Weights of a small GPT-style language model, trained from scratch on English Wikipedia.
Size: 15 layers, width 160, 5 heads of 32, MLP 640 quick GELU, vocabulary 4096, 6.11M parameters.
Architecture: LayerNorm before each block, learned positions, biases, untied embeddings.
MLP neurons of a small language model. Each row is named by its layer, matrix (up: input weights) and neuron, and shows model dimensions 32-159. Each number is 500 + 40 x the weight over its row's rms, rounded and kept within 0 to 999. Numbers have three digits each.
After each neuron's rows, "fires on" lists the tokens most often at its 100 highest values on Wikipedia text that the model never trained on.

L8.up321:506505472498444546492510460480506537536462524487490537495464445554503521458458566560386499609522466543532503468572480459509509536494548492488513544482476539535523496445471504531484403455570486463451496493539547484475498487444479531526506531492458522465506471426464483545465477442501560563493523458451538501511507447517528439492490581430498604545571553472526528516540397480472528504452
fires on: " m", " km", " mi", " k", " ft"

L11.up280:471500444515568554494445522503498522533521511540513537504554473515584424508465472483509489514494483504503492495618507458555548484505472464508514547384460499467402456490461450462526452486487468451501536442527550587438471515472490545426424555422464522538499539425459454572500512470536576487549483538475540456460460459485588511493553491467528556495558516431502517512458500573487480447516
fires on: "9", "8", "7", " p", "5", " P"

L8.up190:481476492545522507471556480548461513539515471499486514430496528497449524464499495401511465474577463454464478594485535468531554479571492470508505568449508457475495527487444527512515564535564518417492475481439486510576481484504437503474494437457520544468441561497402510478501468479528530468503517540573566473524477437506517560560504550452496522454539506490474495521478488550537509521539
fires on: "1", "5", "2", "0", "4", "3"

L10.up498:481535481526481506459501447518430496464488448569522514521612499540424531456497535534485506536538499441450513472466546451512510518472440437485507560456454466473470478519532498539524488531448509577532503563427549523481537526495458555484482512490549517454483557495428549534471502509530554481614448426426500500511535529509463511595466557450532518503462553442510518520496447549477514536484
fires on: ".", ",", " D"

L11.up7:512466569526433532439570530505452589496532464477467463504517495496534544503519445524464504568480489460534490596480492407533455491558516452478459485443553528471503494446478488486550499516605483507468440483536519449552468487493511447487501508445512478470389469551473523587472602494552495510488527510547493489485445475408523527550465506517452532474568494508498500574518524547486506541558
fires on: "\n", " |", " |\n", "|", ")\n"

L11.up89:648412511468412522469510406532514497470548471516496517463549450534499502446495475485491578543541467500577496478547409459525480545558512543501607511518462535511526469472513540576500471417509527537430495487491498494482474507504529487450487467524515551443499483506498521518446527420470475510524432494487611490503439504509537484478513486514464484493555516456503484543617453491486484491532
fires on: "),", ",", " –", "ian", " and"

L12.up568:494534552554543532546470511484448528443507517550464533488491548495440474491488465529524547546502396522517447445516526524494623586517519468445516564422458565471472465463508494514517572519580491522521459533532444486513490561509520470442483467494510500535519465425484512476422473525542467500536481502447482506462432574486562498496534450431459485551565456455546462536506484548450503492538
fires on: " T", " R", " =\n\n", " H", " J"

L5.up332:503545506528469564437490461483461538533548528558526477544510489542463475433499444516468477526534509532534442500524502448547530515556554498478515495509499548482502474469493467545544474473531470516555492503508517545493516606491335513501498507419451452535486510454455535533401524401492498542490484445455560540527457417494509526478492512494503559477541543471484497549526393503497469532505
fires on: ".", " |", "0", "7", "5"

L10.up370:481518447488514561439434499471432518536480530483534457499520478532544530522505476505501519557484507518505515515518473424577522456497571519454517527488456493493494482530485476526510452448528464492463527482562578560433489478555449540499528569533402541495481518445407477547439475423443517550491503426442528453478493477448518522515432454503529524532477553454449484520522405472499518526474
fires on: "m", " m", " p", " c", " mm", " km"

L12.up616:475476447487462528515483527549458525510506538503495558491583518492399446508481493446426542525526467514434499540495530510471527528490491530509461533425463504451481487525448556616475565588487513505447494502497535460481444446505499558503446502516465521471517519485484515563464477508489513508508497525448506435453464434493534493615470471431461507534599496489479441559462524528523530518545
fires on: " E", " H", " C", " N", " A", " W"

L10.up489:524513489518422502487502488543466487479513487471480500558520552488489495415525517515466574571526393505469530448481572463508525532549483513488497581408465475486537454480518549500415505495468439583453427522473527533499477525508461506528471485491444512496468535560458479534456471455499529529536415529402527479570489513539552534499486563488532509563525563482551471458536481517525458513501
fires on: ".", " D", " William", " He", " Robert"

L12.up353:485479509529418561465461516504464447512522454489477566461497465437507404524508481480493459572528459576529541467535509405492489507564507516529525515442458513484402555506507512553557557481554532490453519537483403516525473513519492533543498523423493456574494510470483561480556530464457507433512436502518512492565552446406504526516532525521513584500443528514443505460481464519429497475490
fires on: " |", "9", "7", "0", "-", " St"

L6.up346:520467518465488526450422517463440501482483556474493462563529492456508473497496448560514429565484549572514504494540545459493510462591571458429472639462490554477497482478502427498489478522500508478446493489528494472437498440508443583480486563475493525504491475510482525510516523528485549591541441508485563562463554425487530477509461477529518548536471514464468516517541433455517500540509
fires on: ":", ".", " |", "/"

L10.up294:568530530497480525429514458496509527472458546464488571570465491487538469539363486440424461571526548474581426515517494525496524476486553488484489489521472499458538521464479528499468481466540453564508572599512477521522468526482485468459520573484498408430554508455525519497512536464473537587480495430519486522458467517493518492508480533493525496461547560485491442483460396533482505500476
fires on: " is", " was", " are", " were", " opp"

L6.up493:532480399491445502494567520540444526479521583531487490466534533522522496481514515493444449549554512489450459526549472497471545451534513476530427468446512556503428527505493493508495480467557527457590552467471437511512493519409474508572487645502481474491540450555550489449517515519531493490485435449507478451575506539469524558556510533483496543485508454424476482560542544465446506442534
fires on: "er", "s", "ly", "ers", " of", "ed"

L10.up546:431497427572520499429505486532445543527510501504564466438518567494474503520480563469421511549568564480551544525514543463515561459472532518485433575445462502435488516458535466504531591498541498458511506499500567495556452498504433473455469488490450482509516505483473538458453471430499505478511454575444541505519580452490517485556469559584445527474458536488591526474478429464480496498521
fires on: " or", " some", "0", " two", " three", " several"

L8.up361:517478509567543502424535446507413553484497479421481502598500477499477482537486574511448469592517498495503524552448507504528481495452568514530459523488413553469560537476482543531534582487547471554535459510576444541547501476467469511590519475500506436449549484407488509503445493428517554497509476519461469495528548470525488540541477480502488589461446504500514474487555453596468503503457
fires on: " of", " as", " the", " on", " to", " Total"

L12.up217:431519470549469492512510573461497543544546481410516498487540490513475434518474433506465486490525483488524538510486463457503443478458543563481466540446449519456546439512378525504511493560556460554500497483517465476527482480439506515518558571492494525513529495459400482518407499530483449467495432558492451431474574492508568504573500513532514514541572441560519454540512513498431573461485
fires on: " A", " H", " L", " J", " U"

L8.up405:462449498561516538404529478471510512488480603481483486520604518532488503480520518532454457485508517470503485504529447524469519459527467472511470505461502487475424418457505455527489487519515451534529516539521482531442434493521493551533507499492465455527541537480523570476416543456459530506472532470489608564383565447468526552475498473495448564457477491477491518472480481488526531502555
fires on: " ", " addition", " order"

L6.up580:512531508562509526426524540530457521466513490618504587528591456514400495468487527492476512495469514531522512556541494540455485473551465510534567504505527591519559494453498414486589474495507431487494478453500517530535477470527482516531488521487470500542504445442506504434471499472512497533528481538611470477442516494460485535516461498541530513525454561487511429488478480412517517502549
fires on: "ign", " |", "ric", "ult", "ens"

L11.up584:497504461510480513529523510536485501501472492520541513564544499551479545489463546543491476444538480551483431526488472462529519452530555508411488552575511553503448499499524469513490515439485408468527497530431504546454514477426488575478448478503517525513530483461498526488493527521560535434555473412544539513493613470496516454446524456531553455391494521495479525545507506538436514489495
fires on: " "

L10.up273:506482472510514584448532476493474518533525407548487497555497550440434502503436403509533439476557481443442479498522484481471569490523456520471517493529484495475456505466462463513494535504474518433487488467498463609492473506462529497409502507440478524500516496484439473504513484540510497561506488514523634455493390500465490520465534476498504601475564501484491511532522509529455510448534
fires on: " c", "0", " ", "4", "5", "3"

L12.up157:486535583527457501486547461560504489537456498498466512569531481476476471481506460528473493482454491492502508499494495454559462381549564510478556524460534564458471473444529494488465502484504487506578474489479481556439521489518482578503470512473476439508541551472508586476519564400540498510561533555489491587481559493441474490469434467567546439432446589545430553506495479493490550432583
fires on: " ", "te", "led", "os"

L12.up131:491443532486432536508457452502478512551502481471425509458559598503555451457545478490497506537413541521516444518492423463431549476553559518589533466446511510571497492504417494511462495516471537448502511447499559594550461499535477522548499504533516504472537488466471482544548494491478527529504451512457529494435524488491498374508580507529492492494545481422472500476464500570468527490560
fires on: "es", "s", "k"

L8.up92:545508499509570533461577475519509509496506541478476575525562442545455410465548483557433491489502499464528486534496435504514521461513499492496432548548515587455387452441502494512501508521461492525466530460522531551518536605480460553509537541407495514462588499450513556506459528450500512507514464392476542546457551472479503448466484518537488522467511515451491523452542480491499511531530
fires on: " "

L6.up557:544479525539460552444496457533387548527475541555460436499480510509453499432428442565492479567499491555485449516502516508461539495499563503465463504481565526528455504441563508521503484450574406474499557476545492439579473558441507483483508503490499502556491473461489440492481500495502500503528527516559521455505442499495509551477565479531459493509480446521441489498591522443505562443537
fires on: " |\n", " life", "s", " chart"

L10.up549:515515466518384544503583480575463487448463529487534535529579581503497518529456574553521491502588528498549432504499532500516488453548572442473527530503447506498463475513549505543462543488501444483518484423517521572468507527455474504485482492437526522507557488458477479506519516506538463520590576439534505488491570412510497481553518479531526496501497463485452465507460508501484470491581
fires on: " (", " ", "\n\n", " \"", "0", "1"

L10.up532:501485497505454555527508530494494524464539486470500459543528448471455465480429447521491397496502491452562540585585521413499495541501512540537479506468476470453518459473541511554500526563525505494474467483574569442461475410517476499461474495462473476579432464504447541585458526409592511533492558460493567509482533441475462482491491548462544609506536531463450501510520469531527473548499
fires on: " |", "2", ".", "0", " /"

L12.up419:519439515485489552510541531561527471497577516548520485479561393460503438460477466547505482495561438473517400450523523455493474499515467534478459509513426567473506408498484547527552491467498462566511488488531531528453428522448478525443476542445482543535508493450489445528535560431491530508574454520532589471446475469483504567528511518542484472500567506482500483571520471439546471574493
fires on: " a", ";", ",", " and", " an"

L8.up418:526517456473514532444496475435569538560579459596484541493566441480474499496464491419516466519477464521554525465497584467487529533573487535471440568443488528522419455505477510529468493518507433508459455477461485490495534536553415501529486534500508520494503589448415587477483469507559475496472486531472577512422555533548516482538447504494492537422468501522475503471523503509550511476516
fires on: "8", "ch", "0", "9"

L8.up445:613501545535532536487466515496459565575508483529462558456533505526534426484448439477494470428490457499456487546481484383510542528524488463472497478439543457475459480482429535505501556526558419515475448480534482560542510561500517484513474436485461525432461549493522491535481484506562488452505472531578481500501526500439518429525456489522438583452555473500509523509527486545504512509539
fires on: "\n", "2", ")\n", "1", "0", "9"

L10.up80:536450532533468545497459471486477490493492490499437426481578537481504467467508541551474406505527473464502416552513472495525515570475496500547531550492462536373500392484516468506457518442543430464438510491481513514515437519539509524486526550507499555525457482455481508553495538463529548478548472437577547516503542517493543470583565539437526488558505551557490463518515511503400561406545
fires on: "i", "is", "\"", "a"

L2.up313:497463468621472498480575447504473518560551473513491514476582546508419484475485483453425492440496527469541448539516519483540573516568514517534507533450431484454516538479408598539441546527510480505520513508461539529545494548564475521494487418485506552497444514525493533490494512477561549419494518507502533480443529450488498532520501468454481571468574543544488483518527527574453481531571
fires on: "0", "9", "3"

L12.up350:485501505547422562525440520500482535485524542506528522453555532499414400480473463417450533571563552467493474513524491479495503562512500536443446510448501471448503457526461564638515543537472468489479493484507525495498468453468508586485461505479459536527491501499508444531478490504535500494534486523493561420467451436462535509516490505423508495547606487511548445507515506510458490488529
fires on: " W", " S", " B", " F", " L", " H"

L6.up588:542508492567548536405505429487478558547487450556467469490495611608412458351460487549487519574504458464505450513512464476450547520523482484488495514485556497538461533481440480497543527464494448529547496559487527509570486501456476462465471520493546544520527460433463478504518517460540491453496533504502547518479429526517461587496506508468456507514535481481513482500601511537520509471517
fires on: " |", " G", " ", " S", " P", ";"

L6.up55:563509435498473529492528456487500522494505491594513452467449526630447516385541470483464441521593598506481482493507526466478513485490524434461496462470558537506520494502496431508527532427502512509599516557500574603485512538478393556496495512466515521536493467485491470464516520440573518493521556496528483447536437544549488537521481470549480532499545515463483453549524445431517466558518
fires on: " |", " ", "0", "2"

L10.up35:596504437490507492462553482589492542595548515537463501426473532498482492490500483544489534527502496568535505485594478474484547431513510508533487547514496573575527485455431436477508500438502452452519538506521473481513522525526419468465451511461426477488507506441496526483429512465462442526514447464515546472588530443471565516534584471560541519546444483518489544534471499450432515521512
fires on: "ra", "ro", "as", "re", "les"

L12.up232:505505482459500534483447533541534491471556469427462551494553578501428388519524503493491453439473500514403459607512500515473535503573500534497519513486499587441506512493477520534517529518483453524532485442536397535459493467506455568557484473421408494489548507501483541442535494505520491485532551512515575462511512470524503497516469529532483550502462528539448470486476511487526434495579
fires on: "1", "0", "4", "9", "s"

L10.up108:501513536452563533455543561509486509536480520482555519507461479543471520519461522523461489567511476558537495499525540510549537558484492503452525521404440491474435529478500512541527446490525448513412499514567591522486463504531480571456479558560439490484481491446489526519429552517452562494536512404453504487488564487580498416485505499525483502515446471420496506507598444461453514465467
fires on: " m", " c", "'", " k", " M"

L8.up451:514484503563502528501536545463434524542433455518486552556503479458448463531440435456448511493496428522533435532496475409503524506513559480505473486428493516489453540444460453562471560431530538494582484460591454500475437553473468544545511561487444451494432506485457511490491538477495467529541519565500489504503523401429502479484530501558499503489469527487547564531530502556486524451550
fires on: "-", "\n\n", ")\n\n", "=="

L6.up460:485455500508539513473538462529500560465484570478534582533589455487454536563414482478444450502468531552580537517521505474465530443534518506472449535522423498437563434475470498518467554524475557503571443478550503513521494395479506523476489535480495552524543464529479448487500530462490547476522572570509519503447487513493553542491536573454456513500462558438513480501490488536557500475518
fires on: " in", "id", " for", " by", " with", " In"

L12.up614:495475495565524560533482461567522534508529489422491493503571508484463561533471462488467511615433419520526482521552506494484582554499494461476578555451389513463504517506533487491568540489477384492444533492518544512498454542537492523471505561440458576550469495483496473488418494528531452522523403517478504503510414522480546430526506550468436496470541507465571443469495462531491518511525
fires on: " R", " L"

L5.up253:604489485523462529472533454538417484555519511524502529598531469494434519479468450529506455565556432534523488595485530475533517502546523480525458521481495504438501489483473475504433526527504510406507452351493424459513516491497493560483477531487498465484527528506468522518455531521475522514539467501512488516531542500433527562563535556524491580503489470494519465510612461497494527551507
fires on: "\n", "\n\n", ".", " ===\n", "==\n"

L11.up453:466455460540573533539458531503471538525564527566463489464467591517547447528480470512469565501520455486527430484510492421528563506559442544544472506494439520463466440439471503505522511557519530551524617459564542545502420539532477459499498513457472509493467444445488550583498495421487541495519531477514478497512456437541549452496496448503481597504465512453484557519497440535541482449555
fires on: "0", "8", "1", "2", "9", "5"

L6.up424:535477587476484508449488475544432535547530518438462517554548504565422423475550463484501513468432474493621440511493482514457531470540509542524514553477480589522461425492523475478464450504524503563476551453473472542534521476476450506598484503501518488528554508470510525546514516459490450542503498484534529388458465542418496524484486568521495482484464517522433485476492487537559512482542
fires on: "e", "s", "um", "ins", "ou"

L6.up494:482480518483439514478493494465549539544489435472533489459466525535511450518461404457486439409501449503598495530517522447530519548616469523524495494473559489507426492506441535546488599522526454489529493592601576568533446513530483467464486432500443532440482522462424481468474486473500543515481527485549552448473474534460481536558517456481433529478528503494468528565542516537461504538497
fires on: "8", "0", "3", "9"

L10.up222:443519442539463493408584497556473535590497549537448401472519557580457560494510499480500470521543498536528450585517499507542571430479460489538458516481499513536461546481519540549537535502554462514524508492469551507565535535527453505468477537468480546439472505419511521466440476423475482508549529507566498518523453528487509455569426471527455534522497526527491523482450452586449487534564
fires on: " of", " two", " three", "\n", " five", " in"

L8.up324:534430544485559551519414450504454532523514528500440489546509485504382557515510468504401469507580556558554520466543483508532475447575460495503438497506481524503512455475487553565509557524548478544530481572456529443473466464459427489420532479494516552483509538434502520450512509487481426496543506439502517500511482450521459540531493511558433484461557506505535508518461423503512518569466
fires on: "ast", "est", "ree", "ag", "ram", "ac"

L8.up306:464470522515512492422481461514406542452436458484484488555470447484479459522449540502428505544517532451454514480505505491511576403483551498521490556486463489441490537497457525526463504469491412533459571546542505474504521470529476594484513522481379437475558477478499498504459558513479547516470489535447581488474534492523517513493531524529528489520410614483492541553495433535518525537512
fires on: " is", " to", " are", " been", " become", " as"

L11.up129:476432505516577584454502518497478497479519499479459553527552507476494421538508538491481459498532561539491495469565434530465585527544442532528535532477537505483498494495469458490516480550469473563571471425547435497494476485478461503486505512496492504522554497484466508536528481418491474535533524484515579459519474507451463577474488486614463511466497502464341509475479458525494503471510
fires on: " ", "1", "9", "7", "3", "2"

L10.up350:542516442493493520502499482503431496559560496493484514470529479557451416474467559527493491451503516492489449499517550449529582475477501490440448603534476534473475452521496468443544575442512528589554521473451506560526452514447495559553428510536543420552510486535478545584505507475488527526578434524582522495540463453469462517459546541544466496503536525499499507475469457482525463476480
fires on: ",", " and"

L6.up261:527528528546504510430540520537452484565529520512502547576583477438466472540481469452496513484530458498544458498473450476490488527423489496453475534453424550510444485450462502518516517461542446484464439489532467473516450498489521515444486528473510488460463553450486543496444511523461556489554460436525497543470514506433500450510549489567485505533507451529522523480591470569508544492520
fires on: "|", "\n", "\n\n", " the"

L6.up628:493538505549523530478495456593354541435435499538497470551478527469487474530433452500452471615435460510518525544528517473422495497513538522375425501474507546546454502478485504497544548546516480488519479551436523517532453532458459455502469501475502490440510489527445470532536463523524559556530443510542510472498428558484448527478495537523509471496508512503526522533526513532506486547544
fires on: " |", " ", ".", " No", "|", " C"

L10.up48:442455494468514548520472450508475500510540478471472500537481547510547528493479488559498481516546470510524416524500477487474509402472576476517482527475531530491516387480506433510556481436525572450519531439542513492501476486508496526523428553475442439532468499487488562561439523422448539478531491464526470550586520528557520483483570549524533473527459593494471526594512498457461516497515
fires on: "or", "is", "re", "m", "ro", "a"

L11.up596:491491516487588538472528501504448635568498481460474563570583472523492448482514501518504486492553487540514543556522444442515525436505550460516484457466501502430523430467408520489552531452515489520450442515528531468513491428466488456462495503464501498468460479481476515496437540490469496468510538456461475538529479484488571562440513556511438524488489511448475487503587532591460511550470
fires on: "|", " ", "st", " Total", " —;", " Democratic"

L10.up309:439382538534580537472507551510461564526539488497425470533530545474518447535534526521487530538471468541548549483464500457521564495495570488523443504480450439493509538499429497460458533421471480481471547462568555494455438475510484504504518593510506581472526481453462496504467532439474554547456492469473550545415452488534514477466451499555443497476475493439471515493510458548555511460517
fires on: " l", "m", "k", "y"

L2.up615:460482565523529505500413518462501495468490533458503526461462459500503478467413494532564476469456462550541501465517610475589526531525497514480449536458411474465488496539547498530453559495504510499429446574574536557516457461468454507437509441495514582539503541524478402545478498505537517510534547567513514521438482492521507481523487512460484544515464536497531470534544505533483516594509
fires on: " length", " Sport", " him", " it", "-L", "-l"

L8.up88:515516559508476510408500491479432520496514468493478544519474503531475539451504492509495451569532522539534510587499542467520526479535554507415411528473545535533510507455529509491535521415513502505471432562516537477469442484482492565476459499452462546516433465524496556529424561509545512478565418468495496594491489550441538523488489544530495599491414508452553496518560472508525511519523
fires on: " and", ";", " |", ".", " |\n"

L10.up277:545533471451535560463432528501484498502569567507487480538435477506525485448488474598480477537543466470486516485497517426437472477492505542460507528484579531526490521514539437533498454505559439485526522506485522582549502443490481505502435503449486506451483531473445540501411525443462516485592475410499475544548605520553475527552535512482501551428393568475515458535477421496487494438483
fires on: "ro", "re", "ra", "ran", "ol", "le"

L12.up631:533503507507464519460503471522508503512540492476535517469505474534514454425439533513436524502410510518550471506489471449495517537511504548411583514525556631438505491493461527487546513452515496596456464498475498446466508493494474528490494558535471501559548437521514536483520518452504516540513467530567519456482470522412554532552498555437443478468523543514524501507501421497522517472563
fires on: " and", " –", ",", "art", " guitar", "),"

L6.up378:531482469508512521510480484584475525517415503465425487480524517576486497439523511507485489570459545568503480574508480485450489486538532430525496459463531497553497526523419454513495520490505520456574589405502498512577449502419437477488501521502499468501513454518464438476537554533493480548500508558563513429498390558441473547490497582536451479539446482529437472604539513517454487574546
fires on: " |", "s", "ot"

L8.up277:529448568543524524496504475530450477490543443497524487503525528590473440451513570547471477489517435511461403471468517513536559502513539569481497596494533559503499474476430521480495569477499446544493468542512511547520473518458483549528485450490484544560534495496498478483475531530442525515547423479495502502466515509399548431494536433553499568452494561559506382526504485543500541491519
fires on: " ", " (", " $", "+", "O"

L8.up490:528490408549478521473527465514495525572486445561487577484524487513535521483451492477540515518431435596488512503546497489532481485613524476477549513444471523482486487484441500480485469480523474526520482527486486485531537503493480467592517465542451491507505499357494544423559554521539497431500491498451504444433542475454592542487541584530478554434535486493447522495506470480472521426516
fires on: "ch", "ar", "é", "ated", "9", "omp"

L8.up284:533514471463518515382535437479498547464470488571507503468469498587472521378484468508508458554507530553501469459500457429465545508530537536503416500540617533538449514430424497489551460487513467523510480513508562612543550530473485509502483532454466510517475492474428462501484577513485510478489508444506519479479438588447515491511517542475443499496507558497482493505568449472546516490504
fires on: " |", " ", ";", " |\n"

L10.up274:492461532516567544528542543475449515526566458471494515576499478472491478554502497433374515531493449488555484474502520432484486480477478470471419509461447488416447494495438429552455490472494494476557478500572455487545504530517474536516453537465506552500484534548516493547488528518457493523510508547470469512472564479431544433512541545544513546507504510491540495538516505523433560483506
fires on: "-", "\n", ")\n", ";\n", "\n\n", " ("

L8.up542:456495490473544508461500531554398560482583510443504503530555542550534468511483508564536529472507422461510438476540454405505480448494536490496518536522451500453541466465509463497493497517446474505504482460581537508455484474513520527477438607473489458505563502476459514519470543486474519413552492550500516569476529460500546564459524525514519534479424532523550516579483484525460536520462
fires on: " as", "or", "im", "m", "re"

L5.up210:505412506528488581506511516547501571494500480493530472504498468511498419377480464494437523516516478531523436488551526425576504517564528521427489558517446542396499433497475439517501494449578481547527491530549513532487505507371489511511489505443497466540489514547470467524471481415486514559523487458476584501501500436489524529485508565502494503525450572484447529552528455520490483485540
fires on: ",", "),"

L10.up96:524466491564577500445545483540432497519513528534507456559455482509445489410473558465474536528427479567470495516436543506461559517512513557529502560544488568511503472443542514477467521532513458404458464461477519566481524488478484563496508519516526511558477524478445586511448461499466528529499545485512528444490517477515488475488552502467441579495535504477432503516545378513511483492493
fires on: ".", ","

L8.up9:491488503481396530504517484560447499508451484484543481566512483510412501484430472577483512578544556584500454554510506457528529502521494492445504507496440484550476469466478473508482438519503501489462441449458518432473498429416477586514476480480548426467544497569523534552452502449609485513550467494479521482444524452507541517437515523463473506493502525452479534587531454510485474511533
fires on: "–", "-", ",", " "

L6.up350:453436531560572536479537457502500537492519535494510454540538521459429517523413496538474518474426488461539519482508505440494567503551458508468533612530483506480538501462507472503484429503497501546531469586568486496536477417516495530515473536466518537495529516533477482489496506451542559497544480502492499580468468462493560529520478537460488462534496532389458559482531461494534503501531
fires on: " in", " he", " who", " as", " by"

L12.up267:506495531526541547496471527451421487491512495488485541474532555513483446475448481493500498524558432446468472578503550447543547482544508542566522556462423506451524471490551519495523600521474530443515504458478512516520514471494398487409494446470544548473514554514429501511535509441496520547512528497536567472484421458430448477458471520515522591494494538542417499457491444562467476508527
fires on: "9", "u", "2", "7", "5", "0"

L8.up162:484439484551546531452533504489466551452490540475481543552564512462426421525496529509466453517494436494553522487530464462501512490593497526525504602501498505484462454470484504530554470495491440580519503513580549534459462514543485511468528534511493501583500525470506481554480505399460505467521507497459580571480591468508528558487439521469454564435478543530441490487509395527526498473529
fires on: "1", " ", "9", "2", "8"

L10.up494:544515441541544533438577467471442473506481493520559517551471542524484504430472507442480517547525455535500470495455528498489572484478450514486490531529515557535462514474502437472414478452504491502447482399519440527534504515494496597475531447466511501533466519504447534515486494466482515507519551442539460476511467513452513462518555555464417547455490578462458503512475377564460511421566
fires on: ".", ")."

L11.up329:511526495535504543531497457526433507526522473501496410560587496453416537450473465590545550526539508479570485498471550359547582486499555479491538587526503451478485514487506499511458547518473505508488525480513595511497479481469466489487474599498511478539503492496439534489547572448512517466580541496466503430476539503440415501534520494430528588511438534465513479517504489546451476540535
fires on: ".", "-", ")."

L10.up635:621461571505526524545490508556505538507488542539500490488502454505541493473484474539488550502493507527490523462502582478535551522473477464448508510420478525437474428432528458488488478470460510521478521414489515502505464439389516475505445517506527589554541505569524434555473499515459511537521419515540528474497497489478500509446490524486559478487565492461512536561531417519527472467506
fires on: ",", " and", "ist", " who"

L6.up561:478461617540533521425476484471494523572499419483494543576552504521404425491527478579479554503486445532653527565492443455479499460539517476492515516488388519462480463471522438481513542506492509512505408505533539506546474440542480499505487534492470483538529528460526523463471567453553482486555494489418546505465542445504566474455525466471430533480479509522537497524564487531493522565492
fires on: "===", " Website", "|", "ensity", " Total"

L5.up391:478507496455519517492491532475502519489529499579526445537458449532487516500440433538479434593512520486476514507531476509524503511544581515403422562520503479560499519468493456509533484518501535473463425545560520441440478470472417507454506587465502474552507507476517514575442481425547451485517461476455521607475430482486572453495542514437502489490529491429516567516550461459532503493514
fires on: " ", " and", ".", " he", "th", " m"

L2.up631:507467549505477492504449439507430502404491469538466497433470466472483497427480494621523598551476466543527474514571569525522513469500446469416478485472499481487517533539545461556513535429495479506566493562531477512562449511459463466489482466513488603535553487514501393539515466526540540527497498514537531488486425527485505518566551555474517556518435554520552404532526516546430499557509
fires on: " le", " him", " Penn", " length", " Sl", " national"

L5.up329:499442513512491586455467453515474536491508528470493516505509464491422422480466533567447486570498481532579446515477508444578542481496514504583484501533466554493492496475472500520515476467579504496495495495580524537500456518488470518541498555437562454458531402497516496552481547451547449448569485501558589485493556425464490480504506571457463578502458525568449496546528511512492471571505
fires on: "-", " |", "|"

L11.up536:476425473520435558475466510524498541503548514457558465566441520454537557468482464559510474492488530542510540447553526463534551467527498468451506555526505541553415510501452469441471540531526497498502592496581561509531470511528511504496488588473517465478554523433465461508486501508517466558454479487512435471493452460507516468514568492519424559561510468482502478452499414490519487485555
fires on: " s", " sp", " rel", " trans", "-b", " mov"